Weights of a small GPT-style language model, trained from scratch on English Wikipedia.
Size: 9 layers, width 768, 12 heads of 64, MLP 3072 tanh GELU, vocabulary 50257, 103M parameters.
MLP neurons of a small language model. Each row is named by its layer, matrix (up: input weights) and neuron, and shows model dimensions 512-767. Each number is 500 + 40 x the weight over its row's rms, rounded and kept within 0 to 999. Numbers have three digits each.
A block is one neuron, or neurons of one layer that tend to fire together. After each block is what it responds to, as a language model described it from the Wikipedia text at the highest values.

L4.up179:537508541465446479517529455482493428559437488489504542507557471533475548475444540502530522554521495504518453502541526499547498548477520529527503534511491466615508529503537511524526486521457539471501465468505578464459526427448494485531515549498444550457461495533445518483522509510516501537563579570535495512520417443490480510517483514493598556519437518510527466555512465484454519516474487520564521495526523444486539578478502504555427497558415557419473442549486531516506564467501527500480500467524503496523494477501524548467581479544527474542453488580474510414546562492483493535482502471495583466480524484432556503506448512501542508557536478532536553431479547514435514481520522536554474550519533560571519538524451509486440437450484509528452495474477522453546557473459477
L4.up1329:521418469482462505483496481484542426451470514497538494467450444450485498465503555409556565522527524458540493491491522463510544533498500529495491447470536503499455555511531558516491543442484534534496483474583529483442481500484496454523480572474489469545500509491503552477524429511494494554539585507514506496491433459534509510524508535516507505502486439537485501466500498480506589459425505497505520466537453571556426573467510460499511462450469437530470414484547577530601562479536498519542520464540493549505526407385515590533508518506515552521502477516503488558475604588521525596503476478513494473463581479445539546468432460486509514493479437634501525503506537548528450495493560499502407470509494502466442486494471521478461520448502483481545545499530539509513524483468443
L4.up1443:483471556487474533512468589508515475566444489476575498547414563555480557535477481501497483571458468496514547486461511451489547522527515466516540475442466517531443445509466507584494524516522476459537382483531464521506545477560562495474499491462415510535521547468471543535490432498536496472404576486510592473488511494491513507514521583497554455495443504518515521515431486531530403447496463508513490601479432484504539531492535504423512481557508503474501579532494579452476529486464469429498469557398510557488549469497513497457463451518520471493532406517519424465472545538492496473523515491486523466489575486559430538470538501469587517504494539454484572457554478532521488544460440504407455463428586508505502481525604541461492533492461483535458490535515577516548528516556473
L4.up2742:473461536438535449450552461548455526550474554479475443473417499504441477466559521472516483607511496512441519509579478508522483417490481513553583576440568464625457504468498509469514521483492443511492420523544444553491514466470531495482490505485475553505489515510484620520558531512544505523512616450522530464496467457477508508537444499469529485581513479547509509531469492473520548497461474485480448518508431536457536542433475516524428416552448528517498477529466554468480527488485566540473438514459492462436456541483483445549551511518576475490474431499460454508448584513520532463498469556577538495492428512512488519535455480458542513510520490507467509464534523541497524501475515547493521458540486511530553492432519541513552537508505534497479591534484492431490487494592420
Responds to: Pre-verb auxiliaries and particles

L5.up2242:476499524510506520461516485491495520512475549433497509469556522440504481461576515436508453548536498462494531492482495534513434483433456510483487449530507494466462461592499518502475479517443490487453467480471510533508525462532504397471422460477518460544479535474445491538503476460516489525523560526466513470429472521515523539478493543476564555586579558521505426506474428501401561432415505513507444519500500562490549434521509455530555500465526408563471478466564544474495546425532526456578462485466472475439461479546532516452575537521449497500538502517525469498459455539545525525494510566511566515470567570499545486435599558480407479484475516524537546511415539445505492493485481493535416498513503547447502489494488578481525452540486465472527507517441541466477536489553504
Responds to: Pre-complement and boundary tokens

L2.up44:493500493571512473401481470505526469528370526477494521500524460471580447541523490447476480491489411480547478465446500598535482462428530485471483435455514481505545510547496524477537470523487484484593535560505530463457498476480436535551469470511453463510460559492467507586507517461499539570463587488582527463530503499485521514515500472565450577512481449512449509457499515503533566503523472481517482507560432453591471506510455482415456562445527497542497495494544545509481524536525499538574462433435499519542512537530518571471592483510401569519486440518469509504452487465499516407542591488575512546449494539505520549502497473469507560466454465537455450543485417454348506500565550476529494544479429507458492521487439538521480498499534503424488561502497511485478513428538462
L2.up271:465561515467503419515554422519517503532510438412514541519534520508456450455458476448550537505496444467562523436550501477562520485553456513551551544506527511494550554395488534549559519506482562513507429557463569582471470503517519564479562528528598483431495527498526513569565553425614503472476508540484440456540559531504504515405487536449480429485503525483454459486495518503517440535486516428493514468482459549461437532422579470488426600549519480469531455575486503519547431500437460549533404482456552428566488486513520520533499476476480487504427503525472473507490471483534494513557488433517482507545496561465508455501501526481561442537529418455530524500475502461463515465488504428549533566482503460565561418463466476506574571470505437541493465512474508464543487458440428
L2.up338:505497498455441458534525490466449531479445551427517469487476445433529481556518549516446537513560525502414496568482508525509558494533538486555452497462453487497475515526471483505538462479468477567554485461546485534536512542471547501485440491438469533479473450523470523514501527496499547573429510488496520444485498605546523406454561529495449535554522476470422479516558499509497547458515452478434540507508453530580516484526542493499471545512542521563515525468494522515415482498524416554522525519395522486520502515528553495452536458468475524496433540478528414568552525432556534492516481509528469494523402405428502517524524497437530558552450462443487553489522439488507516507480405458434484521505536553505500535497542508482442495481519489511472470484499527559512478539493543
L2.up425:515445524455440486491461513505482594480485492424502471533549586480503445491470510508468478584470481507454476506530433518488557452509581429523495601488493513530484529556490510441571523530578558489564503513524508474469539452542462420485560434522476444524529509444520489511595474469477459553525495438423537537524437499530470509515557423538464505443413549456519515458455494454553500458469517519493532538499530557497435465479489501521515592494423443535558462514521508505494477525408439436500457436530489453510512493517528445525546522547556468599460519518485511445499414559502490578406521489451483560586523554440475503523537481469568477544454506560474513566500475526546416506532461451493487401508462549383513488493468516418489514385476413522524476423509527512440475524394468
L2.up458:519518499473439495476529514468398500530482469416439512502469471516548501479467485440481494542489559544528547587490443491451490500544514511545554502514453470508532541454482449551507494527547513482440496480578422504445593508552454539540530560525540481533394506442514524488451516539466551500517530500509536481497507514484527437503536566495545455565520501449482526580562443475451472517502518512519552541528445446480562567494580486545451564516463501459475531425542491517538458476479517422492494472582505503527509505500543502531489493576491453535492506530522513483497477570538571456455561473451501533477499487520469482443570509468562526478570555533457546525434468487423545491541460583499508540422520561530553546524470484500480518520512411535449432519550549498454568461492490
L2.up601:535547528530479451473521528542501496430493438539519565564541491497564462497467506482498529486517450552499597483533515545562563573522491519469515488481477596531479515483436471486573392408553504480569445539489551446493597500452520582456493509498448505462479572530486443479467496583509541591475458530523563518511441521529579444443523505505514457611480528477563484535454489480543533497549507515495474473535493547498426510545499547458478494506531535462571523489482509461506506492534560494442407488526536509490448517540479442465444467487571457448578536512442517461569486519520515487549539481468544562491539567455486516462500526546522540466500495471450484496461483493443513514535580447528558455462477442559505490443533539473473501518528555465500449450511542536551484555491506
L2.up944:460431493455495485539449491472489518534473477430577524500469462434433531524575462482613439504571479540441528446577489534536506514441441575515522509498490510592511501506472489456492536525485497449485568518468475531527462535557568502491450467535463434492461559540475481554475469503510561520456538452457524461507541507499558470491473491527509442518510547557453446506451433483531470538571467436532536432529465473444452472502554500479511504503504496542462475562488506457517493512443481484496499556506490494484557505440511473498560482540485475472529465484536540580546523515503538495456568494573541445487499399486430504550515574520549486521427482497502508529502439483503546483448500565544581487485527465444455507495503508500547430476480532532500538554517502545528480500495483
L2.up1106:462527444520518497431488500505513551510512504497427476517534524530520546499552540456564464507509554498518486582517471391508517449367527541600562509475536477532479579512469547492474419519542492474569508503550433497493517471551525526504505516440461462550477460464486499541482458462514488556496474444526545504518587486517475466489525432468559507490493465596559481518453461486471487540517505582553523453513433535562427468506494485519494490549480554546461499512465503547476548541613568487514520409470564495448506504454463515424448434616557522439458444506537501500469560469473508460508503507467538518529471557524516503579612504480499449443468498506462449451454607574539488455590440438481515520474536471496567470505537489531434505488472416502515513502515508551498507474512491
L2.up1256:575518469581489469471567485460568520513523446475480469529566493464480514545488537495533507554470465510478480496480539559524498508473522448431573514579460436541518510472492589473489473585498547525515466517518494527469515488523550520467493531391505508436482536529458448546485530514537541495501492459550492450489428518586514459455568482462453361577482562495456544511515482485480504494415548455489529474487496492500592470500562514512398482465459477450464454453503501450396505527532536423497465473457555548514492551494478479450573486517483491508483477433489490482513531529499511560544554499528503546529484482444508547501449473474521451494540567539473492529526438455537476487547526511482497468482543541467481479442447472509450442461507485417521541452506543502539483468507585
L2.up1640:556481490479418445524485518521548524505544521429501554528547465446531513528543569568435537526501540501559508521568535442495480527462528508474532390418467519483479470482561516450508488519480441525544541500427481482450508491554507430464512517497511562506469568519600530436510536513551537528444529472483511456545526567550518404547489483604510521526464537569530452520529464507487491550578476473527528455515450549488443518551479527443499459462453499483440529566449490546509542482549512499513434478568476456517475505476480500460532469506388524493493505494490451501453487572552474503521554509440533461531470470476473557445495466536507485518469539511511552459480541489468508574548479526552569529428496499492502559445499486490546511522534501415512435490537397495481480556553490
L2.up2035:504507509486449521424447547458457495494476514535494556519486517500431503460478503506458431449474534574542486527567442481552477536454501523553493519419468528551556521382456508510525463462531505470446522518474576527462499476589527510431472434478439463490491492530482530547525426527459508514482524493524485463453537482517495558484541479541491538556513413420507429509435480550490446509525491521526510453457479502494451522394509496412445487532499521444417506481426469512471493475527592500538468545459462494550452488491453530537529555526527529538477521541489484491521504509498453513504497528571415604465479560472516485465488501482564531448479439553548478482613485482556485498529532574505529457450506521522457534460536483533465546476479473505566532517504463480512502432445454
L2.up2225:426492557501545496488514444417498534461484413416521581537608513479454597502483483433448491525517478534493565538567502480470471478477490532452430531494457457517502492512435564535563488459492473537478480468479507593493546545521547521553552559489494440451542488509465485442501508469448517580484500440504496449477502460548527530514540513483441494483454524485464518476562428509424485523520510484515581505503485540568553525511502462566555524455513475587461464516559448505540490509478440575489462549502550489548506501457546513519534500542615517443543466449519550454511507621431460506459536526523530449502444509541545500475539497476473515417508524569504558531492520509466516517509475536515453536507504496502479498473425528509513518516473484443469552450477485566513433529460402
L2.up2338:437532524517495505536431459492556467514481542501539546496507548536506557476469479515503551531475466477537500496503461514507522531456497483486496527495587530588472439531427482509535484522583535526502510513561536482522464507456476510550446538474498502467434484438479480481441464514562494525508518411482469516514551453518495472521508481439383482604515544475544544500518499536476503501496511500504514502455535511522505452448447453551440532448452544438506472468466529501441551530492490497496477452514527602444526463528496461445520551510497520475439477448404456420498483558513439574526584548541524637471517478521471504540483507478532524504429493486492529476577452435428425458555404507502473521480507539471524539480453470428585519498499508492462552442485510490496490526512478
L2.up2672:411461509543515498484523531509491444472464478423506590493535514480535508475460564504411427502448482496452455534463498521543528476438481468514510504491460439534482456514524449505550478546481493501470580599558483611473456446495525500553573567577544519550450413527534544533445472453540487530496526547503568487491482509450499529438567439533494484510517495508531466532505541506447549445502533470516559512513402505555570541550463540516507535520525492493506524487562545540485410483573488500532519470493577482523530558625517501567544541534465459558455528540508532473479501510510490456468515523493510541524499524474515563522503570484451572441480533508473437534549594471500412512571519534498464497449525533515570532480451484489515524476533511507506551482490489480518521493466528
L2.up2821:449461554515529576501509433519525439449523460464529505518457483565536474569455486493395535461536529455508529565441465495503510539440431477564462535493419474565540583565496547438538511457522520483565502536492479519465514463551500539491469527452562465554478487482535493570532449473504475491446487518560529410515553542495552435459515511507510498528539492509545459492469464522543517504465507475428536559525456575494549495484487505516515481572487484478506501483534597481470524580439470462451469443500509502436449562549493506447481504440483498471497465444515548496524504530442485531484547469461443496495516448562512538497510458475569528518536525550490572545483484502494519514437511534443592518502492465479575487475519513455511489536529436531520534448479462563530522490486513
L2.up2889:471492543546555508468484464455484536527478471523528570475525523508514449482530455438538518538492482454519466521565432564492483486548485522499505534539535523549431516417542546500437443500599467467493521409483497491519517510551478510563494512467472456515530416479503417587495477458399482556494520452467518455473509510481544505471506505511487477458460477456482578534529519499413438546475548536528448422473422493530520553519445541440498571495547434545550475543534439563460441502501500596562441460552515496453530449522476511559543490512475508466516466498481585430612485479513509500544531479431493456594478487510486509530550480514569556522411496517487497525539509497462527539517487499480515462468493457538478530436445544537470463458524492522466535533512477442539490421507490
Responds to: Negation and absence markers

L2.up480:471518510512533596553523531516457481456438519493534544555521490510445474483496533502522479558467535463553479569495531432473439470439514542506474481460505428455428463483520488536533523545517477504479483516555513584498482542502502471484440543504510514453488559527505417526369547485560469542469517524520539509564475524503476465432486473618502501537486510508541520524472527462484464464546475523498511500484485499524476435473472496537466548435522481462439510489516512477505479523475499522478463460534484614528512447510507536487450481501539480459481462447509518470426517448464544503577547556470455517388447548500408498539490484427511524440474475449465550460484523423477494480426602495410483524431461486546510528522453502442448507535471455508428495446521567624480470551508513
L2.up759:442463453492472514530498540567473503482534527504497534515491570424502431527484497420455488431519492453533544511562539469479482512454485504509479489421530536540528524476486440425484521508410571471516534580480551487536473573509498513493482431482421536525512484529507597496452504444498531487479542487443534449567395496455523505575501448485478615482469530465458498481564523384438527525478492520572515481498445438511509491499445492521481540558507554446497511532488521544499525516516493493442512466512477456543547529522449561518495516500563472527455523596416489437499455475529521533512561548465509558569571490529498496493581511456519554528558483528541523504470522560518464457514480502446559464457454509522588526537493501491516495425458504419536487483519520552527468443507439
L2.up826:533431520453506572517472516551492511503485510621495509489499458458426473539529540446565510478514438454483552463540486438443462498487532534494501483477492544538431474502428547565464501513461455480505503573528493455495483453510486542505458592505457486534560538493502566495551512483538484509442512451468495579502491492515464454462515528468471477505485512529423432583467512416503536514451506540441555556521515493459486485450500543513486540497477543515558398445472477502493574585527439476451522564407491583520491531450503472494508496496449483467465539483495489462454493528457580460550485587544515461523467528490575515479468493529529528502533528521529493533498564544512533442462510563477491586503529460441500521393569493438505445521483504450471469563543491543491513459483474
L2.up881:472500482473492522463485472543500473481561539483547550433522481443480513445519506558531484456484507482522511497503502502480512530455499413391501551388563526475447522510491496480523398550544564556564457532561528491504508513446546493474513495518458463511538550549468527402466470482550521537521544527475567501482476478472450451487545588462510477498520507509478523488512509462484454569504450454458478478614490597537488445544564499514495455546601546533471472464496520562484503563453415533415463440504542521513518554419416604528487432531568502518539527565487484529496545456392460558449529520517513491469499540521492469436512513423539500496487493489474474546461516439458478489498432473485448496514511515473523548571431528508519432499539502496509521497569466534449491519593537
L2.up993:395533469483545515574475522509397555447470505450455498499489541430481498508485579463460483507498492444495445526544481553480455455527490487549512433484562446504479537506487533482497477483474409480544525593523569516509472465563521484512520427516455552523544496599517465587475517519491534517473487516517504452498537498446496396520521428450505512462478517517442460508514480445401459502554471411501502442492427447473542502577545435451536589533438528521509480527460527437481474443481446467571477487525451484548530541495474500542533580531477408543531499561452505520490521509485558507558486565536533461590490492509523494505545488513531507543488547496510476479545555511486485451464518502531483482443476488509540513444581490490570475507454509509583497529524518451480421469466390
L2.up1037:497458516515516511449499503478494541491487469559492527503487488466465526496490542477574440516500496500443533551538411458524490470470474548523508487529515496483419482502495544492438493529469532525508509565506492581575473552486487474490485458471506547531543578460487502490509525438487495515443454460468540495461477550553489536512508461509480481521548532518457494452444469447473468479500504569393521482458445429560515535496508455647419543481486494540481448529557486453526447542457532485512500503520491463508479513559463547434486507515540503522552447474465467520503586522532510510440576470512549571483513564488504470495529459418475546439480511535547479542480466515548480473475522453446496499524539487515499484522579466595437489555486477526520558474541527471418501451462495
L2.up1329:510542510540455543503496539520453494452544491558532537458517440506533480415486549465531446486504492427512473509618469488471454462454490475478494427524573557455424577546504513519542532500427503512502514508498525524441477519478489572534598501459464484513445491475482541545514514467544563480486483489415489482514473473511515474581499526507482478432446506467553467486489496459456469501450521570468536476541511530558422499444510443480484551468515552594454483437467546478538551499477564528433492437535521493442502520564499560533505515486511512476470498584522452496443477576510506503487516475521413560479506530512510444589502514457533485519568575506487563450470502473545487464505466558443473478511509486508488487434487467548447495543553494495483548478501468449440430547510406
L2.up1810:455467522508519459478558462473474435478474481467483442524456519518500526446534551503496530530523449516483430446579592508477524467517529541557506532514568482520483496484555505495468496495502546538492454519474566472553515522483406476493487416460496454488517475487508594467514567475464532518583477484443528555451474489527591484522492541494529465467501526518465488514544568416407499526510488558530472458507454495404497549549436503481457481501483540448530496497450481494560479572591537464492485455518474421435470530519479545534444565464505527570494414588507499517537510459522550472478491517471507523568475535502501525471502526451515531469478503529564580474496547505519481519542510500484509506501507510467555506530441479542493520494463508428521549517516459517513565498537456
L2.up1967:470490496497564522502419505492490548449556515528520482565544557496583508432531459459512437499474522464498458524469514517482486503498534464544445521495517441487483509478448475395568483564589519489446455501545489524508566460418459498515453482470521514515581423498479468487481483513442493440499554460449556493518503514435495458501471472426497530517486459468499447509487492471538460499492452480512557425455453558518502496505506482457436568505490494474513577512508552542481493474518484538450489442515565378515456578512485511495473512484448567508520480506534374459452536505546571565518528513437486573539529474536456471544522537464508557486524511575523490490530486458522543447479496442530471458446439510507556496498515502575520444457541548437553463484479551547537516460504490
L2.up1973:479530452522510496442524476498526495517436488538476469502452474483538472477541510486487512544502527443529550532520556494515480497498513514469450554561547490493418425482432497502527418527505464472484528509459446518485458494537533454522462485500486509530516483522518553451447549534474530460494435547462463563586493533513510560544503550514498536527533482500510511492404522480486507432449550498543478489444418474564366570511489533518429482433540560523483481554464536524541513492505533551512504427468448539490554520485537528557514494508488510517481492516526548422524539486474439517498491543522513454505492529507582480468520493419536491457497516435554523465509546475517440445435478519493509455493493488439530545494430511581512499478550501478542541484513527488495458516451491
L2.up2112:514519531485475504456525541493463494510586444543568538513504540524411541470503609471530461500445499483495515536511527501455423532532503489545458529535543556548490525493491510530528525420428485538549453476484517583545380450577478450496479501525554454477527477443478444478491565427487484495549496510505503535561572498464497552540538451514472506565482511463514486532486501488484456559470516437472472567486441436501500544482468455520524490511467500476484502559484503524460553527538536526480486491459484517535439569493401491471502506527520516608454497428462467528418539573450554592516535487525441513525433537538416427517486520481481494480436478537504470526455462558513459509534538479460520474453505483539560449500509495496509535486486503478577526531555542500504455475492453
L2.up2134:433465528545486543533497494488435461434500499541517566535526542448415446463478508508472481472504479542500456425462536475494451470553503509524500480455463475488474513542532444487430516477562511445540544488497513420562472493521481511475524531513488527483547509459460443455512511510426446478460481509436483477567482490516521468532497515511531543444468549497489426508438569501572458556519461544550527536495521624571409516507540485417504534494436450526470490542476459551520507508554477505524521505534496481461538471579463543504536540461409582523559509513471518454458487491523568526457528499536518536523466543551519493493516482470482540523456485452547492554468576514511485429553446531475527523523464594479552503520531477554458461484478479497501469452428596567521449473461508
L2.up2199:504515470531524562449550480594482547469512489473553555493453498473519478524511552511465484518435510516479529540474514494485463535463435526540487478456538456489477460473472496588479516535471396492428458528497490424519471527547495520530511527576482530428514601471508569487439509456524487475475496564451524495586482567447510404508453532552487551482512557473507486462519476484527479528501466534525484520522427525526471431556529480493474570483491444560473559557462473487480499523458533497513472502549476515495539405477494497532508492488467564577526532433525546461566511484470501576567496551498433503526511540458515488528502525514519535485463428522482504567514568511418507464518516525498489467508505498511497559457488508587542490532543465483427417514557540520509447487440521
L2.up2368:509522485526488521476454544472474554457487463463549505505543484510491474506464491491471508470466516418462490491506490567480467470576430491533464518445505577526519488573548468590518541517469459474503576464469512548438477513515473501499495513497500484532606521480482487523528568474457493545528528548487480579538468481429430459494538494494485509464484506480467501516569499461540417442626505504486459442514518565519512527492472422455497527531441535519500481561543520480552591539474514582506449507491419559477509544510519442496509516548540535499467475555451510462433561511471493478523498522483496503533513528506444499454532497496528568499473517528557460545505580511488486527521552511492491409468517424535512572457545485572593496508525515529447477482516497464491473517552455
L2.up2402:504425504471464423483489566523546604477456442488483500531555495467452479473544479496484531436508499513474513564460433494538502453542480548511492503459494515466507467429521493535502481438540477589434491486514517477505478456520553599470537564505440472500491501510462562493487551463401556502457484530466476547521470495507490461481536542501489599544490544482545497508510493512439499536465519530485540538477511581454637513492496469541471518530429521590493518509480456528518517437534473467515517502551482541564485451481517566473464502489505465534517518567449501527519508516502469485561462532499526491452509510421526464479534514444584452576498488522500501543395492466493486465495429476477493573510510512514525496432573477530451485530440459448484524534504501537516483525502497
L2.up2802:491440530560561573531536540532502495501468562547512515491446515484471450419584491493585447472486441448470486526535511418425545566456493490461421582484521488508528541532488503494525529554451467496479405555441546502433472570486461471524479547459539494492494481510448472430518491430536496521456559467506522504556432563510431515476511434495513451536514511488510423551439521442509517456524526516487519454508424515464498530645428448518499481561523461432491513479467473471553525511452563483467534486442492480548511494548511547563502519474526414421507502478487491505435493499489459563447500515557555468520487478515478519504598489441501517475463514504545520506464534592522503483483480545542581498484469497555520547535484465565515497480514487487470552487573489505519544488525483
Responds to: Section heading closers

L5.up2343:557497529511481458471490460461519542492456472512478516545489425475445475534514473464489474528428560507498499549582526516493544555513430492493500526512531459460460485564541509491521533462471496489486449533532500535382500487429514505490483451454508489543517539500549550512533489520557544490536525394547476493480486554538480400458488475530517511455483421501506496494493515513445529526516476508564562470525471484549450537445453493511502515497488579506484559510543455560495541537482595539537521509501626491527462472490469518544472512587572560498435537473474415519518532507386452556532548558506472519538555487532453559496471517486462498452524468536484448480517453512471480469576398518487556477412504463573536503463502434470442458536524473450472499459462498511571481524501440
Responds to: Restrictive and negating adverbs

L4.up1929:555529550461552560461440561508504603593556493573488527607544509469469521549525450528494541530440464474549486473500571504551460423497420552486531515550520521546409532470494510500534466497497427625508520494439438507517452474520460394509482481506523462520477532515453455556548496452541548474580544570500514477485456492485520465463504509556519555465485557491494452505473575430541465517494410466561525512555473453543508544472439528421378518542514512503458435524563467485537515537489519538555488478475488479478514478559481508508549525445543462416534534477542549450432493469520575480527544484514569523488523554500482499506490561519506468484396453532477477480519512502501457507528447536511517487507479499543510553512447478536455518526465500493443501496505558424488483518506460
L4.up2966:482473503516549515407469544519446525477440496528441508509536533543494464534477513447505499506458494510551489433513521534532482494505502501518578478519488487480399594495499528472545493465420527527463506496454536520493530543515527465422475481503404521517475481422522500443543462495455513520491559463394542471552415520484574490497435514480505544528500530428478504539506542447432451507464508512577579536472472509483535556487561480459519535463426523529531480557520480469531481505455521514577545612404509465561563535434510524479464510527514455505479469541418510522397465508439479598508566536522446517470516546419532508568506508512534522511477591548508548485491515502491463575485458467456517513526497527532572463474439513513505587527447529478476512539511448447499460416504539
L4.up2979:536501491532521479503538518495474549448448502540554544532454472490481502431520453515475498444535469496499485514505521471490456505551508526509386520476484533470449537485494499500499465506489446437498499484382502511485462490480483460425520539513491554423527514521548473529555508501541509425522559510521447537550460470522526515527501478516464493520533518460441474464544487440416473466430499401538529459472507558546469534474496536548428554525535458528578517483491480494449488496468503459459472495422531496435498575533465545502505570450444517510535486494542541493453496510533547469487497465478486541440503528501408476514510508491537505562474541548526479512464473513595503526494465482433465454498454412571501461466473478428529484444398575464592534482503540514423483513530536
L4.up3042:541477562563494589507517498547512492571517528486535526523509580468481450406491502469496468492473468462450450477592478460499455426562484564514495533541557496531528547471545558433448465518456512510463450528525540508498433515569478492487453553531592539447486529427488452511461506569520524505553514484576508553494495461489441547511471506468466458493566480481494476492515568469486511420415458519494510531516526489519538496513568547516452581472449486488541438518518523472476529508559568469458496503499500379538515565497475510511535478541534444436537514526504512550504515480483527539478475532470490507469520528410471537554546469460487525472513441456570516461504540476508452468462466447441483527479425495518536524544502509522488452526522500456540555486479538516519558531478535
Responds to: Section heading closers